From a checkpoint of a small transformer trained on Wikipedia: a variant of Muon for these matrices, 130M tokens.
MLP neurons of a small language model. Each row is named by its layer, matrix (up: input weights; down: output weights) and neuron, and shows model dimensions 0-159. Each number is 128 + 24 x the weight over its row's rms, rounded and kept within 0 to 255. Numbers have three digits each.
After each neuron's rows, "fires after" lists the tokens most often just before its 100 highest values on Wikipedia text that the model never trained on; "fires in" lists the words (lower case) most often at its 100 highest values on Wikipedia text that the model never trained on.

L11.up178:177158144135144095097106149146087207130128136105131139102136118125107130086166157106169173148099134119148117113145126110099138149133148145172122129147127112192126116099157108144124132145149124141115164077122119132087136098134094139138141150122121125098112110138129143138175180107103144153121114178125156159096133117097100124150148123121066103108082108129123125135164128111139133120107113112152126132112058155131145123139105114118129140107165158108134139150135124138145157125094092
L11.down178:098096138134114162080140128110149152105150120101153129101135140108140114125103087093164117067105137122152124132151135137096173134092127141094132090137152093116133137112132124156125182152138086108135146126153097119130133132144088128156157168119116167114128102125138134169115145105115129108120132156131137114105152082147102133104173113142150094142157108201114131113118153139137150103137134130135117104144165137107182071118142135096069165112153152120108147142114156121135085142112143
fires after: ".", ",", " ", " and", "I"
fires in: "it", "text", "italy"

L4.up170:113143134082141085136167139164129143147137130115137099117134136117128145136181134166115181155148111107150108131155106120106128162110127135151162132095122055118109143150141126166150144145167134126129140136130175090153164105104153095133119170145110105090136122139106148120101128124128121053120108159095120170142098157173135106135103117086131103121130081130136159105138107147108154168138148155120098133106115150160126142078132102119123118151123091101104110112169134114164144137123139
L4.down170:101177136149131125153110163158128095131152162134116139141140079133128131136146118120148107150101140082116108129158156122122133091169129113105158144085114133130126110140071143134128166135117132144117140132119140147116090108101115122162141156131127102144068126154130139135139162157132140138111140118124106109115115127095140117147120135100167158135101131069063132098125176142129058105132133121143138168121152105111081124136153185136125172135153131076101128142095140102124117168171140
fires after: " |", ".", ";", "|"
fires in: "18", "17", "19"

L8.up144:121154103103131132133133150135117152113122114141118138148128122193154089121092102175131142142109141145132141121131141149123125128150117124184134118099144101148126137111085133104125144132122103133143112127120148158112076147080100146158100128101131133110167127143112109129110143141186146097100148122163150101101167129106126136123133096069127173130122102087117150081148187125133139097111104108122139110098103101131163138134080166091141074161102138132161138184131167109121102124129137
L8.down144:115124123086170144144092125114130149119109143095079117130110126103143144077127097112104149152119123149131146157147096141177085113100167181149123133149144106157128150093093161129142109177141117110161147094131127137081122094098111116115098176114171144174171117140129096116138147153147156125122147122107132101159128175132116133112123126120133145136134164118147156101162150117106117099106156102159114104109139058130109149131105156147113158109107126086163115140140150109128139150103120
fires after: " the", " one", " He", " The", " a"
fires in: "there", "of", "health", "agreed", "therefore"

L18.up426:110139157130073080149136095162113111111176134143128109113132103139085083129191119152131145161121137106120116150165127091123142167129146108147119100150115128084094121117120110148132128142152118119100139129151142135141101128158138130075101136128111151160117164148143084135117128103108154136132122097103132132110161116129164140132120180144181137114178114121143112168098146144153145105127140124120090117145101123087121134121122097153124135126133110129151094175046104160132138150157097
L18.down426:113162102109123112116135110121102101132183111117086117105192066123109109127147114157111103140153098106137126162140132136185149131165113108136134123092137150121127149106124106134148112153159146130119111136125128114154116131126117126140135134139119122145059155139146113149098099153130104135123107143156112125127128110154139125097169162138150124159156114137164134091164155100140134131087136132133131140173130130108122136113100126131145154083119091163068098215123156073108109101136123
fires after: ".", ",", "\n", "\""
fires in: "a", "according", "at"

L2.up148:153110121135110112144130119126131137138156159103146146137090138143110114102103095118097171146152118138127129125142133145132144126146132132173119134132128105136101092127158142096151130089121111120133130142121139104166131134145122114112117143159128096127098122074163139169126109114171100113107066103089109119135129067080150136136158123125140157134137127103154120150123176173102114168106120121118117154069035174123154112141114129140124131096134110111165160145159182140118139101101135
L2.down148:133104131117111131130147115127113162141178120078129148122136176101103108157091100093151154152188121160114135135139130161155118094129137072171098170104138151132112119080150152120108117136145147115100158128121120080126102128140145116122111113177123103163100115118113142141105138120169072108146108130131125125164123088108132125158166127151120146126135113129125152136170121128151108177119117123142132178118047149096126140166152146123133119100138132077138117166154125150133127117120133
fires after: ",", ".", " that", " in", " of", "s"
fires in: "which", "it", "however", "out"

L5.up518:126125114169104136112168120123161139103123123131129123091136146098105081158109172152150127140146160120146152114091148147103120134098131112176135133107066110119131109097164142106129132090184158073119173100133137086156140108091123093109132086159165148160142145128088164138129103111152133125105157134179111111115104150121150113112115144084168132136142124134155122160135155095121146121151109151126160118132111145124145137165096107121081140093135131148136154100157119116152091112102138
L5.down518:140128134155124116150112179101131147123124106141123110148124134127118096169116119136148128090088121106087087133131119119160152129126124176145136141105101108119162109090160122137080093170105092136102170131124123109115142149155123131092115204106126139114131141156126152131112127112144151148162100146142072095120163139124158115131119166156135099140114087169105111115120115143126130088172120146117155112179128093132137148063095147123128147153139137177106116085108109100122135127137162
fires after: " and", " of", " for", "ing", " as", " during"
fires in: "its", "their"

L14.up364:117116125138130124141113177097100136113151117131144117118140111159156123181163114114129120142126109100145127109149152124116144140112093125135152173057141143124102104122122096169151111148115132157108140112185115110178088126137192149154125086122129160141123140137072137104132139148105158092164136094160152140149132140135160112102123130122123129107135098120093136117102157101093128148095128127183143129182153106086088104140125111115151124186121119130174134094122131111093132121130132
L14.down364:089156132130095133082135145152129144103102117100130121182106187123117143143090137131121143141135087142133164147145129111134163115145120112150141120132100153113126123091140123141124143125121125122129122156089158113115103136123203126129129113102100104098107137099118097117126121146139127125132139141156125115082106179130159135136181166147132108084166115135145108106117098137165112066118092152124116130108120103174157118105125103168090110109138184144105106161167117163103165156109114
fires after: " due", "re", "ed", "p", "e", "ated"
fires in: "with", "to", "was", "despite", "are"

L11.up38:090114140107132102138143111147111139130101102145142143119136116122134116130098104148117136150134152130089101150125125125134131131150146120154135126125073097116161112158113126159148132147129098146169121157100174119089096146147162147121116095124146170134135141118116137140099147121165165131119102124075128122147158125084150148134075131118126114129097122112103155117165147106107112114105119090163142086134182079109121154135137100120182076143142179128171064182117124151119143114098109
L11.down38:144131141105115140118103090125124094133161132121129153117143163135147126089109094145103115158125115068100129155120108083134109108111129161110105168122127153139131131141132110111116119149137150126133122168103137140119167126136140153082111127081130115135132149159096132087101099132162112099132094126083109101122122190140129147117153190104140140186169105113103105091165175084122111101106170132176145140151160136128152132129128152126151113158110130111175092120165130119117128146111161
fires after: " one", " the", " a", " A"
fires in: "of", "them", "average", "there"

L9.up452:135122107137112128117153156135073151109147135074128134133125073127139102098135130147169130127120170143109154136122096112067145143133097126106085153108140072110136119137144164126100096118141092157122067123119123083117130121154111129133149119116127156146169127121117161148102116157099123152113159151148148126120170149121150143158117133136108108093130121061115150165151161116119166147137130128114134092158125134088147157142142147146118129155094132129157090205111118143126152112114152
L9.down452:129116125114178192117135175083139124151141130072144099104117119140110096116166095114153139118092158127112118160174115165125121166095101144115091103104151076133116135133117129102133108160132099116123157111116112113157122128145144153138123150100092127142116139109052144117099132155140109125159151172152106095130125160145170112170117092102157152129136117130115171142112161128147095109127092168124152109089164154124119137134103137147115107101129165156135134119158115117114105128124133
fires after: " an", " was", "th", " a", " the"
fires in: "any", "no", "non", "anniversary", "nominated", "anthony"

L7.up463:115144165105153124143161119124094123119142084116110138156142135152141109123106114150125143118138124138101132154086148135119173141152115171132142125157172128146154110130129142106105120191109133146133143121139150117161123152142128094120126150160110093044158141134087151132115140131122122136137089145105156128119128146093146137147102153097101134068106108068124100121157112127130114140124085132111152121113181107098082162101110154119120151166146130061099154122093142102137099147131126
L7.down463:136091128138111137130133095143100116179156084084111126113116176073129118135168117121109113108131133078143106148068088095135151140156143129138130184161128103128110122115134137161169105117126134131194134105119146119145155130184136152116146145116103122097133131135150115121117154133107131159129103133131140092183141090075135139143112110123101118102134111161132092159109142147124144165101158113107112143133172106130119141100109106148159136138109142079170151123112121150149111133164146
fires after: " one", " W", "T", "W", "w"
fires in: "of", "white", "while", "what", "this", "to"

L7.up195:158111110147060114135120136129133134148132105116162117131109110151155133121155153126122164059097167169092125108111141106140139156131135087099116172132122105142146095128152110121110135158112101147155136119144166145121150145150115163147096122137105197096183167110074123079104135108114108161166125156112123154112100117091144158083143130137143133161105166106141107110119131109105164102115113130140146124164139128144141128101110143106143128139157149120140147085146162141098131140112120
L7.down195:092113198150094087166120136105117111125141106138122111125095114177107138184129147120149150129121147115075157144116106101126109145144100116139113137155093131106120126120127091110130104138114108178079142142113175110142102125119191145121136117100089109141097146123109112126075151132122105108159098113167135164108079126147132174125156128135152115136125092140104137115090144102160169108153141149141143164163146123118129138105087133120141133144123124111169111145140141149109108148172144
fires after: " due", " Du", "p", "ing", "\n", ","
fires in: "to", "after", "during", "despite"

L5.up638:075156159138099109138157060135113130123172141133141097103158125171151096161165142118127111125153161154136119131132102128063147125138125127107135104137108127132117133144151126155162106134175159129121130152139106127178107112163105138139102118092142117130147124122123141144099117114140131096107172128145140095105132121161160102090140154136155131093163107114185121116153096120117138105132144122162187160139118141082118153118126096097124097091176106116107106158093144114122131164138109
L5.down638:090145166135091099122144095117142088121177147148135111110158103158139130165142110089097124145104114125131110137132115101105148125166129149087138090107134163106129170094112116143158087119136146140108129135159103148160123147127143112141147123137121133105126108080150126147103126079121116143114125116152164133136158120149164116118126139157145088158139149153172128134079107132168128132101141165104187144153133158086097139116106091157139146091140077116131091171079147110115128124160128
fires after: ".", " |", "-", "==", ":", "s"
fires in: "a", "according", "aït"

L9.up615:129149143073135108107126153080135163130107086143125099157085143145127109150163138098179122127153145152110149152142118158101123115051119096134162137092118062099109125128144118095127147110129133123153162167120137094143158127143120124131102115127127122113117130128093198151129119119120133133133141168148102096131180134144137113080070144095112117092143118152144111145137126132132195137168111120143134143117146150116126133141129108157134144118165133110105132177104129143128114163127128
L9.down615:148108164185100142159148147099102115113174138157150122125087135088133124124157135173107136113134114116089088121132135119099149147120149125122113104133110091094152144158079133144099140123121122128153165074148116126163154129170077124127111085137120137106126136118122142135164107159143150085137116145128104136098117122114126105096124132098102109122167120123136113149146126120131149119168149169113142163130078167123082108127133099157135141141095132154109126157091189085111153150168119
fires after: " at", " comp", "d", " during", " con"
fires in: "the", "its", "competition", "attended", "their", "his"

L14.up3:157177164116098137156105125099116152126146099107138148101091143121135092131144126155104148193122131081142123126118102145143164143147161146139096142082084163141169104103114118160167117173104105111155165136093108144141130134120152131113128124171129122125125098163094175138100106134152113115132156147103126124093158116112137114148098140141123090125120142135124117151145094097142131093110097096153205130141124127144126133136124109138107108114187127133115124159121124170138125080160112
L14.down3:166126117152160147113070163146110150126117176121091121127163128159107130129107112159100129110123164074119134106143092096114109112128085164149167086113147126144120129139115136125116112121125135134108150113155145166139157138151133138151086067168167157138097149131152142127138111156120144129135154148135134119138164114110164088113114143083154110118121111173129160141120165106111113175108116142101138098114064140121130131107127102137110150103111056148115142127153117139151135121166106
fires after: " in", " of", "'", " and", " on"
fires in: "the", "s", "a"

L9.up617:118103085144124150125099142125108121114145113097144097148124127113139118128099135158152172068142128158174130128066155161149103095116128161184105139123128132124115084090137126146125140140130170120115118135149127153128130137129109120119148159124104150109105092145127113096166167095121129123118124129137094151156126140142134124157163127190115109083103107065133152113155163124096144137154128105116134128104150137121112105097085126151146131137071121121126100095107176131141133186169133
L9.down617:091138131121104096103155108128194106106109153099128107120119159092149117142137161124141114089081099134142131148150097125127147104130166130135176178141102109162125138077101096126143142153063135122113121131144083099160102120192134127111130133115144137134137076167148138106133149126134143151156141110163100093119143122126146157149168120106134133147104106133130141095122103124126187136119122160129103093182117102165093136178128109139093106136127145100117123135137146121146124138121115
fires after: " University", " Republic", " Africa", "hu", " Ma", " Ha"
fires in: "of", "african", "republican", "human", "hawk"

L8.up411:132098108127152082081183148134129182116130145108118102133111163101119110108127164091124117169174086115135146124149134113083121136166132082148120143078073138132120146151144117113138113135124112129126179153088163103142079163108114173141129169133124162145135105175128116148134168126104153096110143152178116113118147110124126132123151133122136142084135138127105108117152143134129090147128114112169130133140194118138156137100120083114110105133103125112137124120155119098140113108134111
L8.down411:122099129157123150105124130108118093160107139141093143147128160117138093097124102150144097133123142177138123132172126130153089097110114123157101133178133119136124152132127094097136150139124112105122127150145159108150111139129150112122116113099097119160142143097135107140123171105123148146105112144116110089134132133096083111163140175091132088125146084166172145135188159114128098128157167141140143115167094107126136133176116135092138126119070172100141103095172122089127124154178123
fires after: " the", "'", " The", "D", "A", "L"
fires in: "there", "them", "then", "m", "ll", "therefore"

L18.up166:171112163142159160107108138126186117125126115140121158131115138148146113113153119115128124158154140094108135138115112151127157148139133128176116112097124111116115167129117112083109136119073096151149125114139175146140129124110125154107129091163122137086117141144120147081098095150122121152083150103112114116093129109131146112117105154099110097122129121152123135168117126154106117143119151099095130076125130141091139144136142122165104119093185097143147115154189157121170187114186104
L18.down166:148140099135132092145131213108152145105156162075104141126117148113122097143107126091136122144117135154152126121177119137110110106140126125119172122113156060136130057155093123192127099150145169106163097122128110131152131129105148112108145059128118104127115136139125115126087119118142135126152144140114105086153158152136129125152141127127149142145114114170142144142077128147121100104107113142153131113105122122151113128106099116093098147129131122133115178161111152160143124114089139
fires after: " of", ",", " and", " |", ":", " ("
fires in: "the"

L9.up78:147100101121155114138184143118152119112118129139131151130087144129126087117130103103092115157123113115166128096128140093148104132128136104139116134078094120109159120120099172117107147157120140136138127140120137137102116098132086152077128150129139139137113060164108104117140174146126168124159176178130128130108159138107141119146124166142107145108145110108081068092188146137105118139148113114159149147134135109139175171155127135117133096093106131146157115139153089132124100113118090
L9.down78:119142103173072139117107138141124079134158178114120130148119127107122146067121103133162146139141148123183163155124134097167102132124090088138110167105134117101104156110131079121126132142107116115176167144161116089104147110085133119159123130133108177145122138109160118138136158084154128136114114122109127118153109141139139134132112125098090113124141086165133144154147155154127113168145143149087162119146124082118108132130141116108129128146133150063160120142100147098107096097134136
fires after: " the", " to", " The", "th", " su"
fires in: "there", "them", "therefore", "tooth", "anthony"

L5.up227:144159176109116150134114150175152141119155126123148186125118132161111140102143143137132135094131123117102113086146093103145088151140146194147134095136157111121093132123099115145116114108109118147132108154158126128130143101121127109150127100130125129136105149112129179154134125151141124088084127165108163104137086144137097131111122120150122109122149123118131131067146088161141146104105131080125098129093110112161146110122098142154143121139103151134165176121157131124088199155092172
L5.down227:144087156128126058189148072154139145078138080103133119147115141088141146156126143129092117097156112120083142149103117150106122107153137119146100115123101136110126119112110141128120121113145108165106108134140115125109138096120142168156133116165079175157112135149095102146128120128125121104115165163136071157108137131128163125122111171124115109066129155108102145091145123121138170118119134118141150109091108112141129129143170143140130136137150178128154108154112149143172129149162136
fires after: ",", ".", "s"
fires in: "who", "he", "whose", "having"

L4.up22:172096133117148127100139126196132170129111121124102127102142106126045116154180142102109115141130118164120125092146161124137126137092144145159102110084100091120100136165147123131074104116154104102125103135124138143112138124168109144124098140127107117124136145097117127117141121143114129142129092112123155124128133124124114122102150175128149109140192121144164126129131122103126133116138099134153131147159144134193065122127128131144161094061106115101140130175161136149104135154137141
L4.down22:137126175114143097124131164146119139168119116129129133129124173160093055156109102116087131127112091145149115114112169142159083135139133122146096106138112113147129158156144115091153119156102099122111137122136083146088116132169125169122133137132107115154104160138106162123138140148089094136147147149140134106092139098147143084105155153126154124116147129093122102112117134121095120112093094108164134148146110137153092083143083128105148131133108123152112149195188151143114140113124100
fires after: " |", " United", "|", "==", ","
fires in: "united", "states", "team", "canada", "women", "history"

L7.up568:122118116179118153134108118099133106153164137096159136166074150169128104092128148140080135140138168137156117132101066122109120118147119166097107104142120157136139158115136117157088090116109108124108144140134161108117112137125078125140112137120155117077203108106148138119116115147160141159122127099113128121113158115121182154139106134146130109103145127161153124101114129119109087115149181110107109126107176122126114087123120124135143141158149085127092137185110115130153149104109130
L7.down568:109142142124173118086148095133133122148113125145103113112119169139140089117107128166115107140062129120144156151140136117102129119127094085191106112129139130095120162145142115123097167145136108091128104105161181112092167114159131164096126094160115147160134136103091145166168141110113103161117111094099172127124093101120164134128154122138095131143155116101106138110146124132159074148129141124114167157119135168159092128150107100145115161117103136128160112097144148111104137145143128
fires after: " The", " Me", " part", "x", " the", "L"
fires in: "they", "mexico", "mexican", "memphis", "party", "statistics"

L5.up159:123102124153144116166126112118102132110112120090141142137153103126107139125158125137167146144134135126176132129147121110119128140151172101172107158101099124133094187115106143132068114142125139142130128112141146105148158150171105137137075111099136080113114151137096136082126161149167140110144146082087164138115118096125121133130112129125095175099125087101157113117105112126157140087142154118145119116133121117146092095113128129139153096156178089103106179141173117173119144151144105
L5.down159:130132134128151108105115116127164140110150120149141135100119167103126145187146098133158150127145102080146106117125125128144134166130130156152108115117091122118080148098101129114146150118109112085108148130091153095138161112112091119099143114112088102125168159135119143159118147115060170105111099122163130153160112083152147135115147124147134133110196135164166135143104145128118120107099139177143113119151143101114126076139151128150110141146139130107114140135145129108083172191121101
fires after: " An", "r", " to", "ar", "ie", "en"
fires in: "angeles", "together", "large", "siege", "age", "challenge"

L6.up585:129116171102135142119141161143114112080124103096091105097113134108100150114136117095119152110131157118130152088152141139106179182129130118123118120116162077094082142106127189151163145118089130134146154142145105160103129170106129116149102138160121112123115151144120101151123138123144095118129129126175141116160135096116106084103126135156170129120140143144123168153140104143126129099119133148154102177113127109139124150118123146133140111132147179141110161063082124145161090101103089
L6.down585:119129164129124168083148126151092115126113139147162121114110116104095173127218116117161160136110093131156138160153118119134134099135145128134157125144119064112117083118120125112144141124085089123093096127124095104126112064127157144149144160117122126144146112109130130121141116158148120146138141116146170132150161058095140144137121113138127086138120108155160193150164142165130124129120105118142133113092107151115119139152143112119104099135140126126121093102138125180136092112113125
fires after: ",", " of"
fires in: "which", "one", "that"

L6.up372:144134163171145138123128097093098128130151164124092139161137143120113118134149095119098200119120167142110185102143137108075135125117113165147143099110123133123136161117106134103065146153124093095134069187118123133131104142121130126117119134135150114110121098098173119114128133100124168134124137174103106155114126118141145119138135142121090141096162120153144148132134108152103115131148121109118174120114125084099107103122090093164150152125150076165125124144126110132184139142118137
L6.down372:128107098107149142128106088128096120115184139145109093127145147144131147123127099124130125146154097122140088125172119103142135135140180169127146147130160111112110139128116114118134145089073118124143124098114134106159144105130146096137142157134135084149099104141139119188121134076139166151106161126147171130118123141104128127118152161101138108138099176137102191146089118135162129153119163139142088138142164127115097139131084094132078117112135153099150091170139119140079097124145109
fires after: " is", " was", ",", " became"
fires in: "a", "an", "appointed", "one"

L13.up395:117109152085112108100121092118123114112154132183094131103128149111163109156151104093160134135095122140147177097134124170127146114143114094134163108107132111127134130127138094145132140181090124135126186125130135173172142124130141129107139120117079099115167112142103185127148195144096114098158162170104133108163103109112123104134134147091115104151123122145144123146114118101141135153149110126138132169086135146078122152135170126124101138108142083109120152151112113128121119113142082
L13.down395:182134102147158155138106127143139145094137142108130143108134108164145159145154137137107126147143130098127149108101111121124154104134116162132099110089131091156107148129115113125136116125143144133150134134133152130119117092095155070165140073118160147099114115080127138080163080104132158136154093138090112106113123080154174105161112115133126170140163149147147176140114126136100138114130147102129162107092142137133139079113083099132119141130120133126188123142150115136113101178099172
fires after: " at", "'", " over", " At", " the", "hi"
fires in: "the", "s", "a", "this", "his", "that"

L8.up605:133117107142143140095130132156104161135118154121138122119155150106132130089152112158128160117131163137142144106082161148132140119135200174133124124141116125158113139080143114095182099111113167102162144112152174126100104140139134129186120140139125149134143152137134102117147173137043132134116159136110137107144089087144171133139111108146114135121141101081146105128137102160125109122106134114146122142102078123127130174103135183112138162122142131095100139124090122133151126144121090
L8.down605:128148122161093135142177120152133159125166139095138158115127153091130119141085094144115101138160140161122128140150109098156124144131133131148134124139147140131136149146117112148126128149127091171131149155090065176076166157107120095160098098144144103082089134152149141105135121095165122129100122100124159140118112138153105151159157140131107097126091104104131149140148135127154136125157106098123112128160136153103124110130085150117087141147180116096123113064109140111089099142086139
fires after: ".", "I", "J", " Y", "Y"
fires in: "it", "you", "yunho", "its", "italy"

L2.up137:146084121146098132114139097141088126087092095138155141119150108099136125106114134122099137115120177114108146129155107148124139141167114143183136132146145125163155129148114133152145124149151110123163128103175152168140132145111097132126132118118105148084111122192120134146120117110120096099130140097084079125117139165085134112120130130112144109104172110111147091137090101115127180134099104086105162115111125156134136119148172105168166133135120148164099158155167123164150132134178149
L2.down137:156163134106070143138129148130118135128103139134157134117119081117116164122151118117107112107134142110082119169132109104160152104166119158167128114122118100132135093124141115137102134141137120101146144121181157134124123098112148133171150069121130118098113136165126146129097073140120099124168118056094086162127090168103133131153113106145140142146110124138119109193112122126132137138108136098113162121130085139145099095147146138153112162113116127110120189144124139165165131111157157
fires after: " in", " of", ",", " for", " and", " at"
fires in: "the", "then"

L9.up489:100146115116112100122150088149142125131124133122100133077146102131139118136168095161122148097160143142132117108189105136109143125117165140107101121155118089105133086130143136071143136110127120100134124171143115120140079093115155123145100164111144117088148135125153122103146112119140154129107167126148134073124150125128141111095125164126111163090126119100179124121148096116095148113143141189136170160114157112165176138101144108144154145103170137103124116129128146088153158083151125
L9.down489:136132136162148105149153109104071075087158131148099117111166107110131108127136101105143180116135120098104124115138094129121119115156188147159105152067156120128149102123108095210148129165133082149129164155164100162156124135135131128139124135150166100140095136130165133143141109104111132149083146131116110151120138124118127131112116134137138115142105135143154149156158164129147116118127108108123133116109150148112152112111099078146092122121186107148130103147132111153121088095129101
fires after: "\n", ".", ",", " made"
fires in: "a", "according", "at", "as"

L11.up135:113130114129087095145123144126116123081129119111126072099135122189137098107117148103124120133138096072161114128114098146136108096126102142122079136126069137140147119109121113131091140149158089156145132143143130106117149167131142160130118121097104151140115109135120147108143134132153176127150185131109150128125079099152144181148153170170103124120137113081135133114172148101088139096160135152125158096147160147125133134141124138126141150154117128081158159165151145115111111095097147
L11.down135:148132138137136172110138131133139148139100175077123112131123183110151159163126099108157155092123146101128110092146108098127120129150111145152098158136137102158126141111079124105174159119141131139105137150096130138127152080089171109129176155156085124101133115105103094149139154115118117155120107190107109109111154103095119106136153144149141171123116144115150128090080133119132123135120134152187145099121081105100138096102094127161111116167104113103148144117110133155103134131124123
fires after: "th", " an", " the", " Game", " Du"
fires in: "any", "following", "other", "games", "tennis", "during"

L6.up110:124084136141103104101128134111141166127120155149101152111132105125116118115101088116141148111128153107120153094146112166062166132121154150157137127083087100122208139109137141125147133138153120138139158160132113124131111146105103142076100085133138109081181096159120190116127112123137121131095123149087118156138145101125189076105111150137181124127107108162140121151145155140150128132139146083147150146113089139119133122149133114141142152120129145161122130153147108129110147111125129
L6.down110:202135149132157114104121139163129096105112118113103143133137142132111148138131098105138128162131086110119114177136123094124140131143113190120134147150184082133148110113133122154133110067142118104110143063127126129146180121118151116160140108139133127074066145131147096134099127106148128130122138138124098164108143111146130107105127166129096109122106136149127127136102119132163112117137132131108137164133079124135081166139122110167160170131082118152141144107151120111165113162159150
fires after: " as", " in", " In", " of", " for", " during"
fires in: "a", "her", "this", "its", "his", "the"

L8.up184:143157125103130147126147100166090132096131089137118123125115154159138102177055096147085148135140164123129108131059162091101124113133153102137173114135135099110088129120099140161102110108103125151162136115158118173145134160123149073136146127106135110099172123142115126188104140132157142153122133149173107135104121119119122164137175151091143151132135106119117107131141124130140127156123083138139092110147146117086100160118099148120148133131105139100129126124147125086145155151125155
L8.down184:122100146115153110072138103162181090152159090089119130133160189114155138131123081134161149133110104118122137121153106161075152161133127105131075096140126174138135098120144088096140109146125096135117107114131137138116097141129160103118110138106134124091134151174121170114126129125116151139125169118112119088114124129107139131126158115117126158091173167113181148121134097123085150191106119119134092116119137132138152136167152153117136144101108112139146123141144105133124105144153167
fires after: " W", " one", " w", "W", " She", "hi"
fires in: "of", "woman", "white", "what", "while", "widely"

L16.up449:127114138139113129110131095115136150109170130134117144094130136127125097134142143122125146169150132161128154149176115130103147137144151141107126162126154141141166114116111085162116147169101135127155148091105137144137135112097151120101160071140152163131151139144142144090146107115116143107121172131093146089125157072108153099117095126141130133081137069156147103150099143141098163102156124124183177162117136140090114122118171134143143113092136084156085124172155112126112131101116095
L16.down449:138134144148171132111143137147131129116167107107118155098127121150134148144115147147137157142107113106125084140123097127115132121146092177174138089161135043145107120132088113136146141141115139121126144140128122148163160127120177092116155029123156121111098128146153144121116150131131106122131153154112107144107115137168180162152088137117152087117125140140128125112100091142120121122097120098129160122155092125105114144111124104128083144127122124088104132173143139143147144071122157
fires after: " in", " at", "s", ","
fires in: "the", "a", "his"

L8.up427:113109143105142110078122151143095123166161143112130152140148138177092120095123141113127120065132101118144134143113123138078125114127160146125120140140110115197139098106143120123151156106108147139157117114111147137055163102116129124149111121120132120142128106112131166142140134136119164106103151145061138105124117075122128124062131143138102117102124111092164160078160118098109113099090160134137141137155165137140161115113105159137118097143113164148140124161126169132149123112127099
L8.down427:083121121139113110102142096137127112135134144120144146103160140128108123097137132138128120156135139129105125126137143093194100138157152156105142106127116087145131147160141090089133136118128102142126171142129140160082133093118100136112156100189153110129073144174145124140162139104091155150078110147134129129119163115107118117104127146155108033182133098169102130128151141157126118123128149103108122118132149124142114097126105142091142161172093159139155140114144135119143098124150100
fires after: ".", ",", " the", " The"
fires in: "it", "he", "she", "club"

L9.up328:177068116140133165128096126115146138137128083079130086102099143131177079140204083124139099088145090169135106070148140129120134141172147126164102121146147115155124169123118125130140109162088098144133137143124114152098116092135107156108124148154126148116126121145118120137130144111130120109120135125135154149169149125116125099097113159116124141133140114151150128123086103169110131085138128109151109111108083167132147105126092118149138132125133135104145146125181144167128147088126123
L9.down328:106151151143106155103086143133089118083112064107123146158122125116139101163139085097168110101134113102118124167171104165109142176138103131166093108180095130126099125121121146112109100162120131146135129151142134154157121088123112109148106137138126149116137138132139132108116094142135094144164118149110161128150136082082127120124109085103126171104118132105112162137150178134114129124141161131133145087156115160087134171149131152150182140136134137086142151126104157121116099102107135
fires after: ",", " in", "d", " de", " De"
fires in: "where", "which", "deputy", "efforts"